Weights of a small GPT-style language model, trained from scratch on English Wikipedia: RMSNorm before each block.
MLP neurons of a small language model. Each row is named by its layer, matrix (gate and up: input weights; down: output weights) and neuron, and shows model dimensions 0-212. Each number is 500 + 40 x the weight over its row's rms, rounded and kept within 0 to 999. Numbers have three digits each. A neuron's up and down rows have the sign that makes its largest values positive.
A block is one neuron, or neurons of one layer that tend to fire together. After each block is what it responds to, as a language model described it from the Wikipedia text at the highest values.

L7.gate982:446480499466445454431538497535591485505566449582458503538541474464505475510424452464472503516403474475410496452516493512559491486506532526436532472464545616438467557469479508464499498476474539518465470429507519497483462520476461502507452397544500503568478489498517504509399534489562514492552472615483494470508534501502525534482526468535574473549531480450505470523455531499508504433503453530506500448456506486575527515528492515481498582484454562512575518497529462490439476549472444595506571501501463469532536494506435493551498530499452458523467464538516519433474533523465509455464471491515521462498530492553522472471501447491493498498468540
L7.up982:473492455504495548405506485465536472534530498562465483538500528432455491432506450458447472523447518515507560507477481514463440468493479528506480462516475514490505547511495467576496507555482559502551491465498517506552553519519506520514511532592447451492542523458491500466560498490499501491485472544475462488552541514536563483497451456470455470539445469503472455496500492461573558523523514447446536463527491496523544463506496494458498475437503501485493466603500525459451478470439463471528486566512566480536508503471499452471465536371430503493496438501534506486521447478563501539526483563434474528429439455485536513503508593405427488417496498
L7.down982:520517494524507552503433511528493559510548419534504508542519535526384414444607499520579524528501510535494488443435531507420535551481420439507537568472482551504480559498470518558435530470490486514500527416521471487511484435444587559513465456470507494553474473536471557485458536459470513493507466515506517529540443491566577547518485423496516562559458496486424440500575499506433505483496458470538531494501507507523479485485490466533515539516527525481459485533502523486601470475471450560541500491499501424586504483506475471461440488472419471496551507537585555512514520471540534505491472464561473522517558503518483490542512576487522456435492452
L7.gate1752:514568503503484492500419486542476526485535502608471481546436511480521493549472453551530516508424507540503454493429485399493537430573562528416551407592464453485595479508522440526489454541454484489486508529523526498507464508534515507425467454560532465507543486474509496450460513460474466521496487522453483506520460459459557552546493422531488546485524560524518486494531504517475513497445474490504482487453485495516535452447506614437527531514511554439534520519479517488461413515446513464562492497464484516465519522554504557465460522533521403555462497422453524468481496421441470517524483521475548505479519473493541465448488477510450510501538552
L7.up1752:490509488519436477491471498530488494571509456528500599534381492521498519549541474533486531494501453538416449490532434442476522543600465544498511455520464472508529568495468473537479444518485510433489565523474478455501508536416429518521469493518498518525560475506585481519583489463545459556530509465475460505491497455478518524455503496456484467497479530515560462505510476499518525461514491479527449528450527574513432548524506445487563498466477525497489516538448462544486500474398498489510489487463495532493461508535401542532544529521498484513494446431449518426543501490493520424570463456571504509446553506486493495531472532430532528468552481
L7.down1752:511511492462464475536462527569462491512524497599498499529548551524513516609413420491469486432499515517441508436486397477469539478535488490486431482527557447429639517465437473492474505485486521533528487459489489525519511533560541543487495591572521484517463476505518490432498554508476464470568460502492490525499483452488478443478526404499455497452473487515462515448493532555488429509461547504443485525496500538434500515511495502484509498477455499528457547519550506456492464415488493506476442482497447481470534581463490464432541467504497494554527496525507520505499406543477515502512535472493449567504475391499526487458475463509540549505465474
L7.gate1760:500552467481458568543452514532542459480514498550501472453473522467401459538505501479474492464543477434579545498476516558456566551522481537516528528503542516376462483529483509463534486528496541498501511467521454505592515533514558523537448451510505468571564556433518491502522417492451438555448506544491447424499499571414524492453552515451543450514580484478531461415519503535466473454533423492530496455491472549497529592531527478440464501542475555395466534469491486464471430535551526441544526545543475432538521504503482492582524512486521499489433496567570520484519587511528488559516404525479534531497520489528471499562462545506442425416490503
L7.up1760:438500486481500496512535514506542480411545495507537508574560458495442502511472577478504480474524517449530529500525453445480465523500469513545555531482428500459496448407541510544553479434470525481473477530539509554579498523478456517464495493494435499436443481516509517511465517523461438471570507519459495478532513531502501548427491538456448500502437485514449554433505504580407470507544508451532449412483487482480526486512577489436513526479481542489477506477483530436453450476427474558503578507512487442481575557474434573517493561556504490505481484537463505434473496435505504450420514453509498463542551500603521508548481504527493517482533518
L7.down1760:462436518431491559526536509515435450559526517531585524493560544544461465469598505499510505548499554553601502466488529457479469492467516559499575500500497562416474495506487494536509414428498469456506550444432561514493474534482473604472579487502545511461492478512527438562546522544471495516539526504525451475452520517611489531374513447419480482483439501521466496476579553495344537523530453470561498483513446492534505545489574538543507509475539484428535546496498521417490448481483525478531569468438486434460476533482532554566507539472481497497546527481501515480494537387489554556519489486545485504458507554531467495543424482468480504406479489
L7.gate2358:440498561468514507469535505568520518515452487490604484492498499506465478449522509488505465511466530524509466518485490403593469529573511443585496493493545492497532508459417495537429449537568534457448497540469578573548501484471490523485534440536480470538430453506521524475506431413458438456465552469456496466542538556538529580445503457538469444533542520575544521410469498555445430505547427515447528462438488517530445475528444517514566557553501521438552508458438525513367526540505502455470523579487508523588480453529521486511486531568507475509562465503479422444471507521488491472548437507449449545486499491441572509525470515495475445454509561
L7.up2358:435479466540433499504478566515516575487465481579521474548491501546537563549484506561438507543503509547531543480559543487523517439509562417497454531511481501523486527456509506522520483563457461533495462465485486491595523441486499616536479437521561462465554446516496522532498460543446534517510489503448409515594492468479485517521460505499467467442530453525426515488528475396494482507535465545574522459455475407562545518461469433506495527532508539471502531580515433586465479523424500519541507543507490512534440504508496542519576476532497449487569523594481486472506505605544485526515452536483456455477534449506520524575521489522437456508458519
L7.down2358:496438507543486495502480492564490468511480513507417498522520433552380561534520465534562496523485454511500504535498488479518474507511450513503470493514508516561483483470563514550488491519466496507475565489433588547534526491471467505520451499527528507558446493485505483505514524511484479543522477493452473445445472546480475539526455478536606435526481499493486476506550511458469521505486552534572598355496488540563534516511427505546490494509523469442476507547520505470567427491542511511479360523457480507487500490503510559522523458484499482508524589559514485550466535484518503489523492454521510479457429597435537517444539473547415448573495512
Infobox colons and mid-word pieces. Fires on colons after infobox field names (Number of employees:, Games played:, Floor area:) and on word-internal fragments like uns-uc-cessful, al-ib-i, boy-c-ott.

L4.gate790:458514437521543499512534430562501438581421507478568405583476537541464499552456460455458489519462489489518491558517476481503497452512568527447483459528521443463490492525521405428455436494544459571565495579487471506476549510491582472470526572520495495491551449511495488544488483487509508541480491471487440492507438470511493482472459425482461494534513478476554423462540464521500493510570481479476447513447535523514573411556540529468461479523514391444513498526461507495446474613516469500559529573533482516482469460467450519522534440489461534461441454483492456491509496529540483539530488509466508543603500540512527497479587522550485502490522544
L4.up790:431503479478493524455511473518552511493509532519535500523459449547481630431475442578541440568482556478469475548444411516561420542460484466488529508507525459526434509495509505566523479496519513486494491554477474494608422467425491474528542532527492413513461493514461518540473564486517511584531513555461492480480504570487517577437489501520546488552489530503486473483544525388562501487513536450518480502465428524457508511512535529509493555497485470512513456500482502552507518554566470553489539540448510532473469521473497547470508433506472519538563501442528448452504492537524502509547493524454505533492532502493458540503518479468456458502522518
L4.down790:476472477516484525475506471567515523490555564540538478485412448517488573459494479634540449512460580487475478552491499505528486605526535438442539495499553394481465563508465557563499460455546476484479511468496460493576472451485487418498456457521489472476474479543414522531491548483500539546504493551499467496443511576481551572458548444501438449528509564499499505529512509454527505489542548479469479510477428446511477493510544497514514547518490509519482406477551470479550502456545494513494503513511506541509444511474533548498466512493509461493544435447514528427515501589432505475531441497468498553504555482506460500519502513428452479540504463
L4.gate903:414531517438521445482545558470471460514451526521535455489530471541481464506502514447401543471503561514545535476467419561539521496434438567444544452472503485534539527517482467476520538505510457531546543602490482464492523459588505485482483501546489488481500462437483430535479556480453451551442418540491541498479527503486507479450530481544422473503468516493539479485505477530460500468470442512471552518491487507466488492503493519545573515452535498542523586495485451469466495539474459512480455634460533524372495478501543464573523493628502545510488477527541479479516473529540483489474476559450524550589479517502489497474499518457491450481473527
L4.up903:465507483510483488511472501428452527513533473574548450487524461505536494490493515473485504482486558450490444491444450501519469505455471520496488528527540509481525435493489508462518481500556504509613498543452540507476456454506484521495485506513465483485493509480429464534449505536542485608500512409500458580526530468525506499491477570516528470502425522449461528500521489506503528545540498496545470555500520436520565465482519424523568474535449454489571485494525463530492483604449528556496514533459553470466421480509486449493471518583511569525468493457522545490457476460497523480511518568487548529536448499497475474462472484472567403445475495
L4.down903:479433427520488539486481455454456483540551429515510486455466467471570494490469533514545482441447527494397451511418472419521494521519533474515459461574557470449509479557471479491500514463475536489578450459447460530413459493438436549500489573479469470506501481485483557515481403524573506557548482371504465632618529437455475479508492543479591507530459552467433496476559493495461481564539462489484416519491493444500523482557524420553506485572472453427476505482490469530506474517482527536453504543456517462512442471476500530484474504478499575516508552472539530502465570485454514533442551515517556466516515477550497459545475533526510403493524444
L4.gate2124:481504420455507463471486511475480469554519500508490488548540503483385467505538472509473522488520496500535498523477487491462557433468542530492508508427519524500521486371443447563495421477526519553446503556522517513489489520466524444495540488545425444520571488445559491478532542498483560516519582598452516594534441538506529479501487451486506565499464493538547537448500562409512502463526482556428458514507485600484480539517533465500525528499538490570420441555463489527507451493559484523584493517474499550544515492455532409450531505489495497504511552497539496450502536531466490529432565497468481442429522498544550568500491540494445521419539503
L4.up2124:470503546517587456564505531351513567548465527477470467589444549540469506592566438495458488506458499574454491540470473494488524509445471536447521454447504479513491519439497508459487393503511501501499474530461536511514490477535505449558486554505487516481597513497474508544520486471452504572488502550490534559513519531479553386497419481519475517512462498470523459500434478523477447532503518551472484464471456581418403492510456518480528467553440538493505533547441384446462437443448487509541536463521529513496510497485572521509538596422523517514476473510589565425476511528491528499486507517508498461490459475534535577587510561470484498460490522
L4.down2124:505513512547525555516496578510587531530582496534533489482448516557502545529440551437441502453531459565455533491433493508460490502582471447476505459548468453537504498549554523501486570520445529493519461494466536474505562547485516487508485447502547422567523484524473430494458478508461532572516469518423484488485446567489558516546470520522483564525469530483459558520519470487516452510515496443468530492530502553496438446474508579567538474495551521488555626564502495543521407487474474524482549539449501522521517518521448549482524474472483462516525497516526529477482494543540501447543547452578508498455464529481511451535579559488484538538479488
L4.gate2361:516559529450506548524495515474461496503468478474531518465494541423424501511536532397451575525587473490497461451486488529454484524528409521468494473503519474533513478496566564521522485527489484546469541496492451512510588414486497459457551541486507444501471466542516549499565563469469452480575480499432438471501503514467463567530448458508538521552511513489535479562525503483548484452490442560502566523474527512496467474581592486451566499461454513554483516533505505523460479560548534551483492464453453550499513480549549542504550531537514523543486466485523401496463462546481472494425509479442440544534489517488428462476561442542487498424480525
L4.up2361:476445437474483541462509569553548470510543517437462550444406490469497491542452490575460519471496532439478483564548484410525474503513484446553533522550522549446459450496515508474499526463459484526471514540499490499530480456491509487474501464426500533448517484615478535511472536481440534569528546504511517522488548541482488450519457506548548541437457628444496510530563435506512577467473575498522508533440443497543482437507571505474496589562514441533502518515506519478491468485530536546512536447497443509463512498533509517554513542528499534534485469425576520538509435471499519486517551500483464441439511540566508439417542458559443531427498422
L4.down2361:520505490522489535492512527519522535487519504486413488547438475528537538565477541519469459498478468475474530594523567504536524487468551480496508501496534424450493500484511470522482505503500510484519517508527523535498474500508489527496440537524504469513536539484442449501519532500531545536539527541566522485457460552500634474489501513504554589469464562534493535466500454456501472529480466487557480434485472439456563527439517475501418506516528505516518519596505553433535545550541532479509623437522482557525476529487463485428461452494446511568523519519446528557512458468587566528537436575545490471451567516475545444474553501456514523339522464
Table label-value separator. Fires on the pipe, colon or line break right after a row label in tables and infobox lists, just before the value, e.g. UniProt |, UK Singles (Official Charts) |, Enrollment:.

L2.gate2001:509551514455502507498431516456431533524520555462494498453538495473541482493569520544475486572522512478514479518466532472479456528528451438501483549513542542531523467542513458517490471593484489494484573441468502565533503524519468563484501524434465456522518552437529522509444524513541492473608531539473469501502539505422539508510506525465594449500375475510562480444490421520560544487486435496584515555471475490507458465509528519456479493506508446486546512463506509507515509418488500419541464504519514468445525434534460481522457539503511528487474494582498534503467557551524507484485506495502498523604543473519495481460479442546519532393479570
L2.up2001:454522503529619476502448512572516466509457450411520524524487384494510524444444490486426558500465528484473537488477479438516532468433527454459499508402480436464486516479488458486563510492510545515539476509506488464462497440541462513495518429528435499497499438519468520529480515551646525485562526523448513511520464509530523525449545543540535513481549543528542511489587430542532527507506513515494433467424454465502541473422461436526413550541511516487499515457446519510495502517479493505516525478509474447501441565473528567544456527491530487511492517407551508508483484555516489478414500394456411508461490491454482454474452511524571524550484522
L2.down2001:488521495496562503465454534487494475503522510476483555430524426469543483498527497516442494541503505466505514517479496460518429457514501452531484577520498542526503448528502456484575474566451478478514544496458520517510496529515474558507543498574474512503548515481507597513453464498555472471544522530546485465488496502429462534487552525567554442495455490555515470438521465489517529536486406486633529531537465488485465488448509530483518560529491421529610510454497503467542486489470502497496501533518509500416595438522424519506492540498487526545502529494513524440478516575522511449489511467490489503605506539546483453537441534585498549550461499
Location prepositions and compass words. Words that open a location or time phrase: prepositions such as in, from, of before places or dates, and compass words (South Carolina, West, east).

L2.gate2141:535438502488571460506487518579485511509469404570457433500494498501547455495524475504493569524516519446494473496566437512512528567465485465455535478569388470507529543532473476536469514513554543521514458520470467460489530479473490495528550505493582538523456513519441505573471413352507530548453557528467483398471522583534504498535470512434548506477517503489465467540449493503525486558460523417523506513504525536581570480495465508476458444533515520485484551476479513513524530537508485507566491564491496559504442501524515498494529525477536495464476518463492509491501456436447474515459510494487479572505475478527479531411501451517403486432548542
L2.up2141:505525557550488437544497487482517520468495480525516515516559547469493477446438483468427531442525512516550507520530550523510540463494492527476471514476418543475478457471512538419520479520509508517464456492440499448468456506543454477491455490478520529432498525500436488502485469483503485496527425485475538535542552538523522493454526430490516594443466458412491479453471467538554498457482485451537522483518482534493442518476481547516441514514568478431512507442487423463432474501521529459464424509526481452543414549446511544471556548508488547473509435421511499531466524460545506466461480556473484487541500466493565540502571462472558521509522497
L2.down2141:506477537540495481422507535477508509480519498419516542559534535514479454450478432466414540466498572561551440507546539435571541454515536550505489512449452501482464456481541545467542447544471530532401505504504531493467513523530479554479484514549503568452503547483476495489462483536521471453546453517511559508527543508494480524466572465593469604506502484417476497455483491568508449452478483523469510485522453500470443479477533565473466497449528476462563451494540463455457451473509522430461429532523400432529472474444598509479585584531443527489475432467490501523469520529558476468506464541527548470532464421508506531525492517478532506466490459
Word pieces and infobox colons. Middle or end pieces of words split into fragments, such as h in dinghy and er in serious, dancer, user, plus colons after infobox field names like Parent(s): and Alma mater:.

L4.gate14:502459524477459495571591447481463565570525551492434510501528433458520493484464547488608540529508497503529552481484492485552540514515429533495508544434505473526467512560512475500511415448559451449450545497457470457489480505542477468483529522554579452463573453499486504499461519484570605474561478488561494502469509394405482537468422565460513513502443507481528476484482500444534511505472483498505512481484541486519511530486445504570512468488445476454467534473528498477447507448547496543559558558460538518483518517556525469562551566493536517488488459546513494526518522607517508548465479525430465442466400470539474461524454486492530537461493531
L4.up14:505461468511490488559427492503505520564477520498478501547524539527448524534480495510551463464494538522450526573515447534444497493465543448479502512547572483481475510475555529444469574525532560527505578548521524523536551474463445504461494533482468544519485461532504484523472536443531506471546541489513545507486473463478467548518557523545482505496534492555401469538482454470516503524509491545470518492561493543478514485552507471585504445530498482498528570465503516489544475552550452489498510453448514513456464464471546505491585522497459560548495469475484511494442463427482444580481485525490515512560539456520499522450519498451440454526538498
L4.down14:508501452511450486487494453491555559473466448515453480475552483471479420507584529503515540469547451483562505470509512504463560503520447515476574513514485459549468453502519579438478398514558397476462519473539415575526429485543497550584530549463537490439443477507390462574450539498563494501523530503474470499499515475453455479503558485446549484497482523508558491540461509522500480508454546535479424508495510474566455456505514524457515507569473480425465528493587477532494517462489519501470545475495480519547465420503478545458505519465501501449448531501475532495490531526542549470501429550508481462506443517485478481458514413584511613543450517
L4.gate1188:484428489527535468501467479500515405467452518418501534484549423528442478503430567530459477470453487487521524520447480532480523452482475491502498495524506547455532522476500474405462400476468486429543536512496488423431481539547558461536504532483487454504536494573482475498444591535477540534561478465495498514504458538438578482488442491442510500508476453489494485466438498487406508492500447516504513454460486511503494443537524502458501493498552502516447479406427485566514484490425507493454471539544571454483490532478513461495513463525441484447506533430506543515445555430503547502430551462545505515557510523553474519527498552574503525523488504
L4.up1188:515524521447552473426536523490497510537509419516470435437480527605491531444437486473449531479483461503498526499502482476469506562589477537472503478484539507481494476524507450525534542486524476562505418499534416496479501492482619362492556489507478537624492470475572525549476585440502484611499515533489586512541490505531547486540443444550448502497508543481467566505527452559534532534443499477477508498474480557548581485484503449434510485488522482497516472475451489493484538508468521593540494480505535542487616484537477517459506528523542479478508568525518486500460453431436402561522497482479471550531488462478489499480442516571566498550541449
L4.down1188:473496530529584498375502549542519454445524538474446538471566534518483452534516572470461475543485431497469491490470464464477520467492517533445535498482492519614499517491491563432505464466484464408448529517518541494506490478519516512457512496488443505469512424568534549490548555526470567417535447459459441508496518544474504483397471522468553557446495448472469550532509411472501563438527447469529539551462521494492456481490515479477464471546499502515411445479491423549540492478508511455480493543531513478468513540474542534418577441480542470502439516531574571491481467497545581530474535481525579529559529478518417463566422525608447521600462517
L4.gate2018:499479473486513465484431486522472482453560526508495459497478502553501514523390469520524582536455530588501463482464567526517514646581531450502477530543568461491505482480535463514521532529515490502526493551556459521520503526561404476548561509562543523531443519523487493434529526478476521526461507474521441457458483489529439542504503566523526525439564464467510521545467543491456493515464553520533493552476462420545485497485573466500518438519524484580438504569440440519504518494475489506466436599534557505546559512503484530530527522471475478501496529547457487526544509585551485509503519538434463465482554451475470549426464523495528468506424509
L4.up2018:561484486486450458519484509533507509452534493526534531515528506560494470483416501401555491462490454494493430499489495531486520515563496559510575565511420470573434449480518553486560496531526485452485527430491510523466526427415551470537520466466501547463465630524497458437548435537536489552513475609407518524523507414523468484502457447517486483449393517493539416507520503487503476501572503464529522437488520478452570533481435560507491504492520584512405518527451499550536507468453501499485553442591486491451502474539518409523461537483502544507479453485489511420557498423515545502475508549489456547448505440560530468515532461536513622507471506
L4.down2018:530462514483457489518470505537534531519550449527531485514510508585467542557565460442530505449564518569500600436491523478523538547541525450470523433441493550567516549514498512474515525512480461456489440480540469481463535471489559534530517441458508502491483518553494484480510519528539568431469529540531523506428458505528448503514457498491511465441508509514488428459484527539471471447526560525487530441545500431448449566492452451484459469477491472464482492461485459463544502493435469497523490472573430441434501549518482481539470488414582520542495506525553466479471481525543474493511521551497571484528477456534485449455549513481543557484547474
L4.gate2238:513457539437515519465480489570485457538507494542497509472566564508515505493486507538503552486514503480428527476483477465460478441491540465462554596485522451491476476495528509496459470564491468528536523474534454505516492488450541456501531462550483441509496501526510567551549562493469507590455457475492521587464476436545429485504502480493535499551508524416486468445456490511469475543542512553490484528505488479533476489527506512548575523472478504440493591451521479569522476533483499469494507521440457434500430426502479441473519530508484427522451510514454454452547505469473474455525557572469481503491489501452488409447436458473488539449449444
L4.up2238:480489491463502521510394459478537524509507464574430541507504468506456482520457442493476412560509431521541544571471491437537544532515474487523417452459463523463547499511492482491474459529499541503550450466531478541439489447418552479531455457488484549548556539497494507429454471489573468494472554515466419594494541512392510493512457490447439442466522469436560489530500474448540450552492482568512503497503527534517548494455479454504497460535479474492550493507547447510451514427534510510532535523533520409420505500508556516545523559479464594584456570522510522444439624490501441445502464533507533499514495512522609431560480430533532455408471438
L4.down2238:521479492476526532529400510485484500563562515481480496509462522458501551441484521518446435489584453490516561500538496441548486489517510483465410503547417506491527474500498476429431542486562414512515488513488580534425529553455538521467513506561490487550441604522512549408537529523530489491481497424392450578508503524471491399454486501495570523493512482480515505501499522493515488472472520566513535509465523455506506530478545521592441530502435422464481551558513430554514468531498495518438561522502441421456491499518526526542545518500581518511464511544533455470433527469523490479567504528515521505563504504601504517495488519455450456393505479
Preposition "in" after clauses. The preposition "in" (sometimes "on", "as", or word-initial "in-") that follows a completed phrase, especially degrees and awards, as in graduating in 1970, PhD in Management, died in Beijing.

L7.gate414:512504554482496453485417498527481526489573499534444497504481459508480542476544502540579460493519445515437549485562522525460485447442546531500560499491458479459469488534579505517482455544539483455469535479503566515450405469509470466463531541509464497531477503444545532470550552506579491475477520488451437658450515525465466516472479459553522487457540523491522569468481501453428439533529519529423472467463510464550515570436521473568485521461580499513489486523530489550468482515466525484486476479432443512452494429546517515458502536508517445488420593542517459440537504530563522504503455464508466468498467494462531485483420456487519519532512499
L7.up414:499549571469561487556458526518534499459500529485491529478443526473509520486495453517470493446513497504470492538455513537530543429560487435468555516469478527447517465522501517503434489546534553454539538567508518561484463537497526414432472493513534480547496515523455488531456531557529494528511578489554602528414446528472495531558506531497520488506534484464477516510492487521529482512497455490495437495506522520461489493397441462579573446531579548498471489500496500473439499544465548518512528484445596507441485474558495489474559497543483480533434473448489498533548517490485448561572443521508466440501463448527460484547533451566522569487509544
L7.down414:530528520480531490505469468515422518514506519456466554503524493427462539498490504496605463516563415525463406560533425533569486414514508471455527431533486513512510501500519427430439468452475420486435524468512577512491428525501568545504532515603444522505500509583464538550492492477532587450534464471459478572434537433566492486488518565535552528501502468511497590527509486462428550515488511464482438527454522447531524509468491504522482528507500486445475535508540490504529459471453521470419512529487471497490579568500510509541508485497401491529467485549516390427497462408547550583433457472532499535528464393436514553474433492507497515470494542
L7.gate1292:515450541487469429465453494490613498479458529410507487567448440514514486483526580500488479419525477454591512477492543491448473436499476446494518418551536495454485517480476464461481497524465582525448449475533483502473454494491507493529488450403519491477505512511533592395478521532443503485510451506403510561490466539569503445408497504502503529498508498525619519460508465504453458510474440531461516475523527487435461483574502458430485568485506545508488495543501474518492467490442502430514464489506519520486452567509506522384538394611548468529472541480515476524541544497566474532496479502508498560456506496463434476561475448507478541550464490
L7.up1292:500477536503460490570522549572502474470443440438491507525528464524510515474517466479458558486498466508505434441498458483401525459464471468506475559572529523468451487553463550478415507509522595474403438439535449565455490547419495510487464519476506467592531524472565471511473517472419497600499484526489525575494473499515474442476458509525444521527529473495564542509525557495484502526434528544566550473472455503590511505527451456495469508519546587519556462547477494485543414509477547434425434506449530535478411538450511490397521518557547505441545479431558596534515496541561444502576506504484511554494510506484416587571442437459526532548473421
L7.down1292:539521552498543413465486463580512477547472486552467496493507504514531545468485457464453515469527447516551557477532509472458426549493546472449523467504492459522436481459508482445501442508508490472409526505507500441501510520494506533507558538503459495476456470562486557495538546500540503492528486510528466561443522536534509403457512516459432460503533473534485444566482492447513592502527513510462520446473523518579461522542504534587511570508490451469468560474463483454491527482478500469510497460467482568516500563510496508448469505563485462538471454473477539602402531453584593505483470542508512549475512535543483482498532471538517499627464450
L7.gate1897:478513487489532478468461537539440484455514516472460584458503557560549482506508519584525470480508525509509480464472475562507514481482447488500459523464430445506510423502474490474580493551511499528527524466520466478447525446502472492493527523554482553557464495556526563452464526546585474514468511513442496494499420531496472460546503470461474531587463498509511517467515475481514511419471518499530528590467516522540532445451532476476581579562593495527507512494526514512467394465472520486572506512518514523497502536475555517503563472479517533504521501499472511455562445562501473443513498499446477458505452513493479400500504502453449524496469456
L7.up1897:491417497477498521485484449520507478490478546487483463533476522519478523505492458458522471553437417551553531463497506460544489486546552499516491483524502522540460537494524534428417466475444511445563510537503535497508515492489498517435444535532563475543484488447517543483486497450529571449495482546480415581452517440568458547518549496485524415496544495524467512566519524534439460436495512517532549469544491471497448458429465536503515544511544493534392515400477464385475522445533464584531459518503545491483484459563480468518482439517530511454485495472541487439472478454482446471516451483544513495500527467545561429560446528546466420481463488
L7.down1897:505519572485499462478530552417560530505498479570511523471466464521471483591474477454516498496579424477523532444480577541516539478519449489505532453535538494508436394509499558512406469467498519526460477515539457511497518458556475515433512606427500506473469507484460478461519481418481410482470473482491387472517523529483578462548520458507582412443477551553574531532470504469531504464524490448466573439560587527446411531494522475510534472514459445460491492455449502522490561510475502521458531488535529504471476498465491466428467449490473530516476535471432494478402573484436551538471488476550409506505512442569489507469547525503506508597543501
L7.gate2188:507550589499522471492458511526464492468451543496468578508462444514425490455596491447504567475502531478602517509480507491496434548468540539499459511425570482468487573530527461435532467448376531406553544447526533516456473467479412489531478511506493506565507528497600544550463580485558481477526538515511526478542536462466502449567498450528510531483460501550408518507497440536427515532512483542466499510504467495527548422531486486527505517524517515494528515470483495518483490571412554456550487486490498463468440456511505486523503502516497518509487558455475571529507451430539499518495524454496558479494434406532496496541483464538483462455500525
L7.up2188:473422424443494467549370495455462488473543469519527481574505470498458509484522502518492483498377465495470472469592454439546516501515460539437461559510511530439451529489465517461500517459520486561517434485562454491468481446571508436569533431552512529537564570500494546474527514558530440557530500550538519554540568457522503467471517507549506483480505485434474475527475471446537547499567538491516534500533466480536521503519475495499527532465513514523580533446518546573525568408443517523475491512512571557424432491528501518517495489492600456547486491565513509495532515447556437486450484578557474476441472507537455523475501458527576527472583470
L7.down2188:561412552542512503452415554526489508503501567489506522451434421443486555522537501438442552496590517540462511473479509526567487543532531440492485462548522469497490543558464460537536421539468469422457507465529511515446494506453568531422446527493539494507466497478508505594538536482582457502539468485533435604448511535589459446509463438499487494406531506512473520503544479464454485494447415555463498525516519501565511491538531475472493507459484372512507545489534436502556461541533475493431449527489497449506548570508463521525504514456490536546441530533572489476488491478548500489540463481480500551574502456478478516548498589488494510517408487
Preposition "in" and similar. The word "in" (also "from", "of", "off") starting a phrase after a noun, verb or sentence start, as in "closed in 1969", "in front of"; also in- word-starts like inverted, institution.